Part of a small language model's weights: no biases in attention or MLP, untied embeddings.
MLP neurons of a small language model. Each row is named by its layer, matrix (down: output weights) and neuron, and shows model dimensions 256-511. Each number is 500 + 40 x the weight over its row's rms, rounded and kept within 0 to 999. Numbers have three digits each. A neuron's up and down rows have the sign that makes its largest values positive.
After each neuron's rows, "fires before" lists the tokens most often just after its 100 highest values on Wikipedia text that the model never trained on.

L4.down575:492484532492510542490528535534496492580466528524438498462486501487415526477466499481504467502540557535437502499571440509508458429509498482526497483434485454485510538448529474490518511412432547430462561490501447528480540510532551523515503480414546507502405550518550549537430511433491461462490415445484513453443561503509479519450559512528514530494513417507468440526506528458507475500451571510609524563504508516524516468517415524510527475489497471536524374541461461490596499534467511514514455553413461463473465481477453469519496522495475502511513525486492531466471502430509505440543548495492520444489534454558493474530506459486479537554456528481514482497537531545453553447481520574461493520473552473471514518559519588459516521485468485492522535512547483483490508510470533
fires before: "="

L4.down318:486439568538470495551489475492566478438540527451478425446558464485449593483564533492439383534579452449518463554385455487466461500454528575537471472479508467462484441500590451551473497471505520496570486493495572520483462549511466527524528535497466490466508571548524518457477558601565446540413551532518427529505471565497503439490475488433470516546538474511512481574591546483536541505440470454474463515510513524525506456495589432534570496491520490517571540494479463448484577443535482493498483394458528537496505477497508531475525452514491527503448467449489540586500488532458469498503567450501484513490493537450458518516547452544566515528479567519542453515535439571527486545531470487530478500516465448525438564550459517508477470473525538509490449423476510427501421422518509
fires before: "\n", "  ", " 1"

L3.down1934:471444473577515478492526547511506530456510479465463527473479432520480514506524528454503470512471476553525508469540440470448516484446471532561447407500547513549446433453449554483535476504507462444460547464439474468510514536517542459519506436545515447530525518468530486531451493497517504522456546489570503538561536500479508569495493562482523403574532495498545473449477554595522498504500507448531440453538463467470539501467488581500452541521553519489478429486468456494504474485436462477455505505448481506534437484538484544510477555581493464438438516510472567449501495501503432513496543514558548453530433482488517522504454448524521445511557537440515453544545539489525486470406464552572464571474478507540486443530524574586442507495481535563373478477460546480509462556489521
fires before: ",", " to", " he", "."

L3.down1838:498459476457465498454571468459453450502497454510476409557501467474484509456485520527492581558560487529464408557435455469515461589501504540509468451597497439465534562543465520517500485483517483507534491547458487547512607441473453449549449484488515492525537534565489529501495450507517473602446510454495588547499466500531587441578432511491499470495471517532548511478494489528545554517511496494477513541460498485512482580470470466532500462492471390579525402528441452519486441517540477466501462536463461520520549480514487516403419531490433528438484514507541492447528456502438507471465551440496543543436517538525492427460565499439541494498533494444489532539552475524493599530471553486551511503500484500522555477529408583541475454576521513526489503461534559538498440465478528
fires before: " |", ")", "an", " ("

L4.down1792:514568459551470510486489497512490501449465391495531550533500451538562498438561509453577514421493545457431455490502480472480465557488561516480553449480558505487496484490546555456489546514531528582503466565503485500538499537412433530442427439504438444482419541478446481450568468516421521464491484507470498542462567483506505546407534547547505506507548489508571474478503527528541534534445476508488507570465485468546505458481499448510490434493530449461558424563533533546529504526435541494520500489499519461510466473458494544492504532497452460500539427532488457515477564465385480512447499529457483497474540414550509464515528605516532459490485448549473458460532503478523485523522470493561490469508538483471524557487486442496512482546457497567560372518484479474492528486474555
fires before: ",", ".", " he", " the"

L4.down251:442442460474482478438505408516575558557513492480472502576581505489473469529411515474443548510440436548393499490494529579510509467480444496485525455602440558398511528413518520509422540522511468471467457545510567522511504459517517469476463525500477510485561541526473430466432528526488525546538483410516550510501495493476430584489536506480506427440530516503447455411544523467459527497471435554483465486500489520490526510482512495427499482480532515537467496584517492508503516549498488521496517589581482468510461540498506582419513478528526489488447496460533447477494472511451558492511470493487525473465541475543485540475501536611528570468546464513507573482513542446500410529489491429487560564505500510463528455469484498497526464476479494546579468388534486451552504440504540
fires before: "="

L3.down1990:519539482493489574519500481438516488507535497475534472495474495490488542469464501515479458456527380513579450485534468417523503518559492420432504496484517553529474515474528509577471543532511520509477478445521537483497483502520509529463500464459493422529489495478411388529447511440548423498500420551451515518473520537566493496536513441521562430561488571519466470440458490539533550496454469509494493512552476546504502489436503470411541483544481495510477449456503534423513446491475539573521490563479540475568523494480504590467488500450457502516438571514502520516475529499583525434498479469532506484520522560464593477543468502521429485565533455528437462439458399502502443472511454503558513465472473470508539602560513452523453551555476567545468512509435515482528483474522512
fires before: "-", "y"

L3.down350:590493484549387478474471565499495476517516393587544559511515556472490396555520543503586511495498553449530513502519505521480493486489424477493517518541522515515507481528529516574497518452536462504505499540517498469497493594536447457442476510470545434504496545415530496482562488488489534452537549530476463544461542519477482501482520463530448508495534465439560498472532444459415571395448539452609529487523441520546538432581441527489497444492442503460535460555534402516557447428529501463453461470518605502471448463383487507444496500571515516461563485470490564514518501544503551449506467516513432508511443482515520513463512513489537497520548420503472521446507488540518513537503527469581517507447462526537469500538494501524577451529559464477542486467501495435502451484486417
fires before: ".", ",", ")", " –", "–"

L3.down228:460514467460551451453520558591494430482532521474482573498495526568486483450512569518472512528512525533447434464517480541467487487506510456524549490484461503463475481544486415435475493489465506478530555505461453540528546531489492528530582512480505437510477523496514547511482463491497491551506435497461571459494534562535516519446440480486470509539481498606485508511445513511483509491473504555558532560575503502451481476515560458491492549572469515563431460513540511496485492457485514548530495450493479478470453480486438479404491528423525431524466528495449469583515492523490487512553502506526532448458546431453519486576465528505518496556515495412516475496425564414494484552518485414469498473468549451483448547605488473514545528536504510550580428501440496493491577492474480
fires before: "-"

L4.down1246:482459464506551545481531543491506520415471484597551503472536559474540523473538481507475450490466557450528461561545546528546492509494500458529522546546561479514502548451515496459432531495436492493523491497534511547511546423562469441533453486513437510496512526489500495495532552455538454541488484497529486528501520454492533489500545481490542472565454513501510522460518536443449461458534481565481399426478573492448533447464512555519422449486538544454575449535497502490514503537552578496510494483471534457567523515463480472494496498423463633525433535478543447559485555512455593517554496454442456476469550452500452504529498513532466496547457502490552530529508520516511481598483488532417521563504493563531416457493408464470413533482556465496464502531503504428487524463559505
fires before: "="

L4.down1277:450497481470508505562539537537459502468489565489460509457467501477533402445608447523463474565499558470525527557541516528513471534433525526564511544516496524491495471492501511539495516443616524457473475447468557448477559452548508516572444475482521425556567538477462497481527553495468506446517527403538465473528479468483446525527540511468509514466481497529493438509536489472515486464506531365508496530483540522548540461521347465470549498485486531488520438455507521535505551515486493546545468433537533586516461448468530495512417530513575467483481452503532501480502475579560485516525520507491520504501444500514469527493465479386516598512510504502441473520509487509510527565499456491476474516400557449495424454518446480506442508496499463444501515433504444544521452519534521
fires before: "-", "="

L3.down504:444584516553503491414584478500471449473524490533439405514414526433471500486502544539524546505485470520487519500498522454488519532426483472511456467418445500529591503508457557516515425455455436511599557494476518546451506455492487490471406477514502418519503424492474513522536455499594499496521403422487480463485488491501545491459469542512497466518558431496553553497516535595490492568471464503582416539487484498539503394443502507529487412459501561470539570485486555480580491573511517495543447554531509498434496516460474495465459514474494504519512438509513533611466487449469548458527490543462523500465448491521513476473541484493396462536452518489569480509545459455503571534511511509468558525495534483420469482515551489467543486473477520600524504506476512477450587436570504
fires before: "-", "|"

L3.down332:522560475519478576483513448523500552501526449483522503504505495520564509505522532500515506515525558476441411494483495542511581536544553561467576430479458600539512503548460457471469494437470579489471457459485550494495453536463463472581485391535483480462528527486482504448546483426543461437563481482498516539473519519497487444509503455581488452513501515446473521485534482495489480476488582502517416415487474493550488505517454507558462418555481468567431483533548481567573537504514496466501447467500518464486467524521533574525517484545450490579562493522483547576465508497454485470487502513546388545514506480509490550490555373534520648455471557499479460472466497542518539575521494504522509509556490486514476528530553580491460395489529502502457425511447456477442438509467551
fires before: "s", "ure", "sc", ":", "ural", " |"

L3.down113:540566521482561576526491460513517527528448465458489461544480544520543594536511508488466517530535555529490415529433501494417474434467542499540443450496526529470525558505457531540480520451463513454521383524468583527503510501458427516467542476420509494500457553521488495524557500478524538563486549507520553419474497542451508461574453462536520514530462532518459468504518561520480516500379541488544474511558508442481485492484536496501461454520519463443572563437585461478499489522494435536504516452569492456501606491520492507556448523525408508505560497549516510540497514489560542487499536411562500543509508536533522515542512475515522503531573449451417509481561516502472492441518561432528514407430474451437539533443505544509489544519452474535450451513449498502478492463446485
fires before: "s", "t"

L3.down1676:545520505484535549478519484490566502469501519484505478451514536526473455527492527499542548548533504526440537452516487587434447535448469501512527391501542519504461540474500508410451493502523478369488466567512491566484477496514548544559595494516563552489464517474485602457487485541505557549539517452525499496390537554536488478538505476502524496462489550507538487505540566448523517503538511509568470465515488523434476439499527456498515588531504430514501519431476504546495375521515538512524419552496463442442536537526492461562536536483468464500530509563443501497500467493456535529463493506511511443560479493530572460506600529502507475439485422469530533455512479543469490468499453516468516472518543454463493507499599533569521489433477553451505531576555483461432501481551546
fires before: ".", " |", " (", "′", ")"

L3.down992:534474465501505556553415554446523483513491490594563477437575499463529544533526538509509513507516555480514529484472493549501455454464484443422443435469559521476629492446523507470471518531452553482493559480485463503480526530501534472494392462545498503507529541458448542492494462510458447575505573454466476510481493442528514553503537479459571484500485456456529495575456521498525575480468450436542445477478496390560519499536505460525483522438464545455541364474492504494456418505483496518517506492453544553487492526439460477466469494526522547489520520478538494536455517499511530548419506571451507524488551454543450475536469463510561467483529517463469537479523509560537479554502581470508530462453517479499554497568466480532556484458493468478529467553484526420491529537505506
fires before: ",", ".", ")", "–", " and"

L3.down131:445448449448540568538530527488488506505528484510561542461498491508516551424465448465490420540473443472459528541482540488495450471588503544471422495569462457510557546442492549476529544519483539465501545421496488521452515539500482513523558447549519488558435508499484487573518519514518479532519593512554512548505480484452446446405490500503526455514491478467542496549508424524569508469569500511463542492510522487505498467465481484491479545493509529497520331567513506452546493540468495573546512495572492489521502516585550528494503411547463399441481569508531547499446515524539530469530500453436529475496490606482501523483528489468529471525518432483590533577518515515435484545578534476483532417505488542481545528536505423555520493528456533545476543498516480554433555464558550
fires before: "-", "\n"

L4.down1162:499512454498458477464467541529555520428504372489542531437435446445427484438448467484440467563449503469474520520502513494439521595503558430514456464527516591458492487630474508445551501480493527516477438532477476524540535525488458421518568560498503458473581604497520567510451437507470519490502485429476481511499478438557568480554473446538542507452484469543500526457475506504527497497544399474526533465457557456506503523479570458495492576470458480513480361438481500491514517502542423617499489471419431564513474511501511454520533465532483494523491567496458516502459556576536538449460493497554542469466524457500462574445435470498504533463472452488420489504492548504449573508426502498432520586484461482507531508514529526504490585530483479468491470448513547507469431454555454
fires before: " of", "s", " to", " that", " for"

L3.down206:491458480484510516581527453519441505440457451476469533541454409449412512531574486468539485414423474493479463492511421546518427454554531452482480497478424471530475497525510473468531521532516570516497531448459508533518535553476503470505445459478487452431525521557493551483520478440516458434505451589520560516514427458523552527570548539515423475497436555516516489501546515567508536500411466515531506497525488500538535517445468458490430542504481440469492279488492458469461506415457485517520489400423476568534538519448490535518467486514488520509489539546439496569476576532562568527556456459519497468505505501482517476405531561557465528475479455450484478480527513572462469488505527524485470447486506506526458464554372464516484505537531479517508485533521480474491506537489494
fires before: "\n", "\n\n", ":", " |"

L4.down201:500566498477509480509482574497520546437458594469510481444585478536644463465499535536492530497581458496474523572487405516478523486539526506460445448581561519456461520443462481416441505519484516453505463519492461502597476478518498515504475447502463460487503509545492497544485470519436500478547461567435457521460523542509458486488512552534552479444478517472412544464523451512501537526559540478548463468550467472552485461482453508477469501471496532516531524430466544476601460502547510547447530487473536442546528511519497512513489513466460451468512531504449520442556475398485570492497529462519550511452456457570489452553543541524437498530493537446476526515459505533527548482508494492487543501476522553471463439465449536533486492495549521479516542498519543466478531466517496
fires before: "-", "\n", " of"

L3.down446:526541536602520456459449503472475507514494480475487505446574529536528511532498484441482469379508506537583497413524470502467497544494492522523482483512551556548440461422522546513477504478537550526526486506490510541462477530505460471511532478510584520401560519497509558584497529437518502500475527524521495549547516464503503500452518489505498515573473517490468442512465502512516435499436506488448489430535413436528541472468548522494508454481454478452525309516470454543469489469535512560499545551471457534504529519490489535552511449476519456502476537471554494476430507469516458496494459472547538422518493519460562577545499460515493500493545506529490365490517489525496475528558451512476465502447486524497487493514457472565453515468466447520535452536510525519469475489478462
fires before: "\n\n", " He", " In", " The"

L3.down1304:480583472549438495548510571465522501568528563487508480508492415507513462521474560531440498481524515500507566546490493460404520489497516487507557457434488490436481488487614576497486501496451524556513436516448536488539465552565512536524511495464466584432496469506506501433454494460535470501527433506485535439399524442540423533420513506506581492550471502484485501459529502513494503483531545479502443527502466539485465558454557469470475549538515535435467528440534409497488521445473535467465520535545458443483482415450537429479458512549507519468520515452503559413457476486514487494495530465534490532432486543513471451544533476507473493501518444409517587440513442478530524455500540568497522464437492461481479499480470525458565503561502497402486484481515434462462471410559550
fires before: "="

L3.down1078:524521505492500521464538472494535516482516564494509479487565519432525564509536489478532424475493496554511502524570513537388540497587472574545498469492465536555440480534525508447495492547534530545502509494453600514441574496491499552508505498482494493571479566525464513542467452466520515521496461551593453555543554489447480549491483489479507510448513506559487472483464497511520482503583568449469449561547543485540515434543497496531475547483556526473537392498533466448542506426527566412531522541525465507525464458483450500520500497527470503376474565581450438557498517516494471446537462499409561599546448547435500511551494504530541488567490433448478505472521521510500542497512542488468523470555455477504453490533520489551533449501477527563516510466447468495488511462469504
fires before: "\n", " %", " 3", " 1"

L4.down1403:539524499459554584460548491465406493458515506543526484529555470578476492457521554525577517504468461454488494483460529521501515479499530547524496519551511481471520465536549458402532508522512499488412405455445513487489565522447500507542452514504502429527492461511464592494475531591513451483524477525476517503522570569476496495451471513470423497561491413472618533475428531553425562499494468466493548445440530557602517528561485487532518535482525526470465445594455494518605506463541550511465493582489431507528493524492466535509540447519554530402493478509524450472456472579532511529436518542477439512557594489578445492456500497465475513543473575525454506538498488562431473479444540589558458504564512515473483464480505448534477514519579522536423475452493473519519535505546511
fires before: "=", "."

L3.down207:538558535581452556509493454492509434526543503502538501516499451469498456487443518543478504410480491541567515493485533453502532433472503515508453502526456544530467488570514451512523578456453472519499512543543461480552540502451483442458543513414480506508531475551485490425508528511546525497519472401498565471462507515491468463476444493572453496481456472482496541471534479458546570516565439486522486497502520489514466533501462530412430510451476486513507548468472461569457470524509496479447472504498490500488495508482523519489510510485444523492590478502439479567547505447477474467439513523458467542466508589558484564521493515441504370451523473569488515507491528485532530493600562533519515543533514499459496484577467538399538446526459512555496471475529542505428517502432516
fires before: "=", "History"

L4.down428:498509503525503527537572501502566444489527567428516432498509503506453550524515517449438502562470533425459465478470478467460545486475493559504526480514434612497449511571454533598491544488503529484518504462492505449570513567479483470463495485516497493507461446529504566523515526524554506547529450544493524443518508488521460558534511520514498476483469546455511418481454532525482528497462421533545469530541491487464484491481498453455572549462547509551542438510482465416506507484462531508497523446462457474531476436545575465474488522458508545472475506545498536562497512572498461555535460547556493443510459588468493459470464576478505518506474426577521508565524442531523491528489449482439495513540455517496466495543484547447443488474492548481467546522515539494428445437481511
fires before: "=", "\n", "\n\n"

L3.down713:548498432498534499442472552498525554519533492409504445503457460509503462488549519423522547519467459472507556514493551457470531447537531544522523528522498491438417499495481542495484514509482528503514507541504444506461491475521527543453514536431508449537449457487599501466576557476501460530490479466464556460488517460495533501489493505436433498479480513552500470487443549419498516571510436534508510472551433436452535513504513429469465475485458541507480456479479473464398419545517498424542479488538463501553525477496458480411522510485466495509510522380590495459507427493501516487494551537522469462536505489524571484497471433494534556524482581404558539529478475408490477461404524488465487496509522486512444478472472513462474509475480488518498515486477566545499497507474526
fires before: "-"

L4.down1153:523514570431537531483506506492484455467473498503559493501554465524590546454426451505498482516412547403522412563511475565537516491476500498573510540499459523502465581561535559506448530549441513488501561483488507522523423421579501506501488505469547442594504474488548455557510490517400484485467560493559554602443541491514525502510445502477504517547396439484510563536446518504547519495475481525489471457507484512506509495479468444511550550538464412514492696483498512414515474505459464517440452508513499544471602526518468503478542498478476552528524487484541495410463507481529488537550491465512512529514532510491504460470522507524460531504466500410555465503507545490513538488484512484539490550521470533536555451446574536492487444490500547510534463438465492527473520449456485
fires before: " the", " his", " which"

L4.down353:456366548520539512482508506474455473502557459553475516439533524521566453512460506463493479502507554546447539518506482484548512498523546492491515483440428517480500486501484504483440487459519483575430557519532550419503520397475444558503444465548509528477465451562470523489464510440501507549543545520481490501479440520513530534438533475462517466453491479487540513454491455475485534456493593611432430574472491554515476595518547490532458485507519505482451455566460502427419546521494560396559503563474495510465461556528454518450502508506491503408417550485559522542546487521440606510442453501433532502528506529423467511495523541442544528476396505525468441519507527530486509510403537528462491456485419560533516469562461516474561501549527533490479504478491554475547470473424462
fires before: " |", ".", " Dec"

L3.down1974:552486549449509582531482560515486467488439568538528459529495475464475467506450577519585525555543534522437473484434518518494576542545447585491466480477524503489465466497494525535569504527502473452551472515527528566471529440515411529506509523467471520530458499496549482405506546496493475364477429529469532512442544437474545427448476513495472464528444456451492604475445473483459526476495560464551503555529497524506521547413522507495539509408445521543571511467519447467512482395474475461557402518536519540516458488513573438419511500547474476556529488503504469450510512530474523553494531444458554477533476468490539443458474450501351529500546511508561531437559423543413531468549535577481466550561514510443496546547492498485566550577517461471500538479549514592394523526441471
fires before: "uki", " Roc", " Lin"

L4.down838:496563486484514535480512495517510567514535475465445564532465469467489477464532547459454499553477492479525496574466556522500516445491463469486513486495437465600541490470481427566502510586458525454446501506500501491522550524491481523557409584487509515470555471480452479518443534439481518486518499486506487553537495467500500475455505532504554507608537547482466546464572489596495535534439571535514408508488478519444558495541609543502476509472549415489502469448483501501443508584529455477511567465466464518519460475432541434480478485470510537504530536491477560551565486500484474547540507521482472456440562493498516539451577523453514482451507492461472516512475456452506478481560439520421453514483496455478470467558470613495497498494453494515560511395547529540513438562485546
fires before: "=", " |"

L3.down320:551492468505491487492551563523550534537503478538439465507512542501535563476569534507537475519531510470575499498567439519513486459541510451490479501560435479488479556565521481468449528424494493517448455532511431463513506488532512480470451477484548486531425502536491519476500564539559545514450469525469454600524525609516536505489498518460528539505443500459514492480509604489460481512526547465506411492395545512535533564490529511527475542502434450537510503479562475482533469521500434524448493523528497613507482440476494434487444553493474479518470590483591487522522572492513450494496490548455564450424530521482491519547537485491485426416560570464470502442504527505495519520491543517492575540501507618491524520474530475460524535523468498510446487518482566537567444509513459
fires before: ".", " \"", "\"", ")", "t"

L4.down1349:504522546488532478494533539531518537533501511439513528447541487470457461499513478469500514457480550503466536495467515506541515474485525490496489468494449558513494511522498566510485377425606561514509562401504533518479483526592533513491498438558525567556512563594472503556503563500501567412567512545546467547557564533529503512488498533553548482477535523486479594451489506490522552454469538511556522483482441554465551544495478429476393502501490552563542410496457481539524504537464494535534449499505517521439494501482551509534379492421503558513478474523479490516523473526465480471557471505459489477498492509546487447456458511542417485514482511545463476509486520534503532483446476487496504536508550480528450426447473594477558507513451425585440508472516556441436424522497464
fires before: " |", "=", "\n\n", " Title", " \""

L3.down1143:549469463515479517493519514441490510447428486516493467446600505474452551525508464481593513520565505499538504474521516477571462534575555460487487455510539452459582477463472462499471473519499551479524513505555443492553541543451431472530457462527506435464488531451490572452448490526492515584489489474547446466438538486479479543492501498502537492492513523457497468538429417493515493478501420534481561420448533586492504469490498510483514486483543451459432465539516550484544502362558545478431520524476490534526463531510461458479521489556534451457443430505453456450502528541535501481603485541519472468537510473434472485535469501536556509468510554442509491533466474461515467457538472477572475560519446477580513591491509481539526567428487494469620487500490557497501487472498501
fires before: ",", "=", " he"

L4.down970:518521527521448530547500491495493525448578521503520440526459546585523511483535519480523483488534473475434504519467524525524514510509568465446560484474462545546535515399461492490507518469510530489456431492448476421469553515541518549545510499478439480553476471529484442419501508527471474447468474519496452501472498480542396533565509425482494530453480474466556488436522492518484496459513535538531524456480516546535410611515497486541557501492578572544427674525458536569514449423471447466535498464531524503499562582522479457495470517470453565536505512545465531558497493471512541531511512450520440478510533446535469531477560510445522509507482496500496501462529558493528573480454521509521489550550546453594477466482501526472474478490450491473483551498408476475509491406494518
fires before: "-", " a", " of", " the", " he"

L4.down995:463522498572465512460477478530483450445527508493550466483480557475466523460496585468433543521534499568474524499512457543456469423534494473500505471500540481424519459515522386480416460520492452488553431537566465527511500478461504538497465552487456510387485519540531487424480557508511492481461516465542483477461509496480512438553539462561428523482489528558495454493539544504444500551437506566531438500555522445519487460520536580549399528507491461503465575521498451517498419509637498534516470470475498491417496509424437505433461523543525520464427514457509550579517453530473511510494468521501527546542442504480430513576468489540525456495444528535488488484509497521484447492467480523507513476533477453546440545492505523468463503447542519548550511476457478528541556483490518
fires before: " (", " 0", " 1", " |"

L3.down1945:515557508631524480446586461491555585522543482506473483517479537569509475492510468433587567429526537535459574457495485466479534440526447501538416510449509518487513457501449490540585488510511470476512567565470509479484491517472496488544478492538493522536535480496498503514447538513552544474517484467539410526480481511502477518546514527487550558507518461477525501427470507540504518495492462513400534453567522552457495488515511529504570446493511483611507467492471585492512497461442520565508453466518533460553521411502520479479482449471529549539493591469460491500497522486460514496461514506499482534467508475447468458541547518496474465447432522487556484528499427493539504458477449514429533449500463454535507530541502474438480481466492580518484491506481491441491556487616488
fires before: " (", ")", " put", ":"

L4.down1485:438515496526384502462498436503472470501436460494508429504422475453453510520432484502456503449481486453515478498479472452496540508493546530529462531492497536510448449529473506487559482483489450496459493520538425462521511478530559473458495549484462535536510553450542486485518479496441478492462490500477485555552523458478587524545506536529545515568519559470470514507489538483435468402503497468480567481544530520538481456517507512425483495440527510425500069464468430567498490428495413484536484511454411521485475523510495471524481591509498506457557492519542486453526477528519485495502499506478478475525527543480491545510553452564535504505400495509478491547492529465544570524490472573544507500479431512519500535468642537488384452564454501472552458467472507496505439480520514
fires before: "=", "He", "\n\n"

L3.down36:546469485435499606563462558487522419480467505505490504512474471523515509506498486518502518431510505548547565524494442505495521420585491497476460488575504486482530472494510463526532521512496488461531531550473499556485536455500493455461556510472467499542507497492496426506507475501494521473474477474475461465467498487584456520494511473577556519425511499519527516527610488488521470527520533461501514542437541523554535496548471474543490544395511499514496830466504500535472500524457501518485435497531495438518514599510594494501517401543514426545562459524509544510477508468582548543462506489590546556535479510523531451503501535517480499469524519465510460427555555525485523480424534486541501490524514483483498568489489489520520493504563567566448578469492491581449473528497542
fires before: "=", " of"

L4.down1416:530522501552487540548558524538516445491550445563450492469484496533493482469504463558419548386480477525560505511483532623466469479531475482442457463449519522489465572495425553439561520541540456517581497437407525551468516482543560472498502518469518566512480499513443515464527444540466528554500525476471572451507428492516451439498516529513559472573567482569509489485485452545542515505563458575591439474461510562466425540506578472489424504553528590507537434476517451491553474524509473491399486474527559558442512550521511464557418457459525500518537525546461520545474446546473523526478526525455491431511515529456562511504500519524529437550520528474556488455569480476497531498516575526524511532481490469490531540475437461534465512546549459467515433513492400540504447544547439
fires before: "s"

L4.down1876:521522542431415478484477500480460538521492540532428443490514471466386557457486482550502501556512600528541482501461496517484486557535456514436467472531469465489511485507487487497526540470425475448491508434596516488475475512549543456534557528509547466515510594509549559466485488530497534479422463423504442511507547528515521471504552494530519583421480527497511464438459514477497594438460465538473466503597499537562468530507485470478409439500463496494520503449466514420527511488453568492503511502537490484451507544519479464574556549528480512541469483477465494502509467546506469501483482465581584444485512444489405501486546455496502502437518485470433453483516481520500497403591522524547498584489521536482465528456458480501448501491503467489382501479484477515492537508532545
fires before: " |", ","

L3.down1827:482427527508530483399533537443479499437504458536533466571500466551470446484402446490562546502478528479529379519480510493476592439543532485447409482616465471459535527511455537449471507514494501520452412523475526463579468521508572600504524526515486535447539459569504506466456504505495511469582537480461596522485482445561531472493502524564501522520524546487511558452589493451518483521511482459498468501529483521526510524517502538494456490516515512544443477549479438471535465518475498505447494486459480481522487502468581470464530537500457474439578573534486458511535527468491537510510549468477576490397477556534450491477445516521531498550458477516564472496470492445442528556473443520505555558549541490528515500466471529480524484522548509469520535479568520456497504483510535
fires before: "\n", " 0", " 2", " 1", "  ", " —"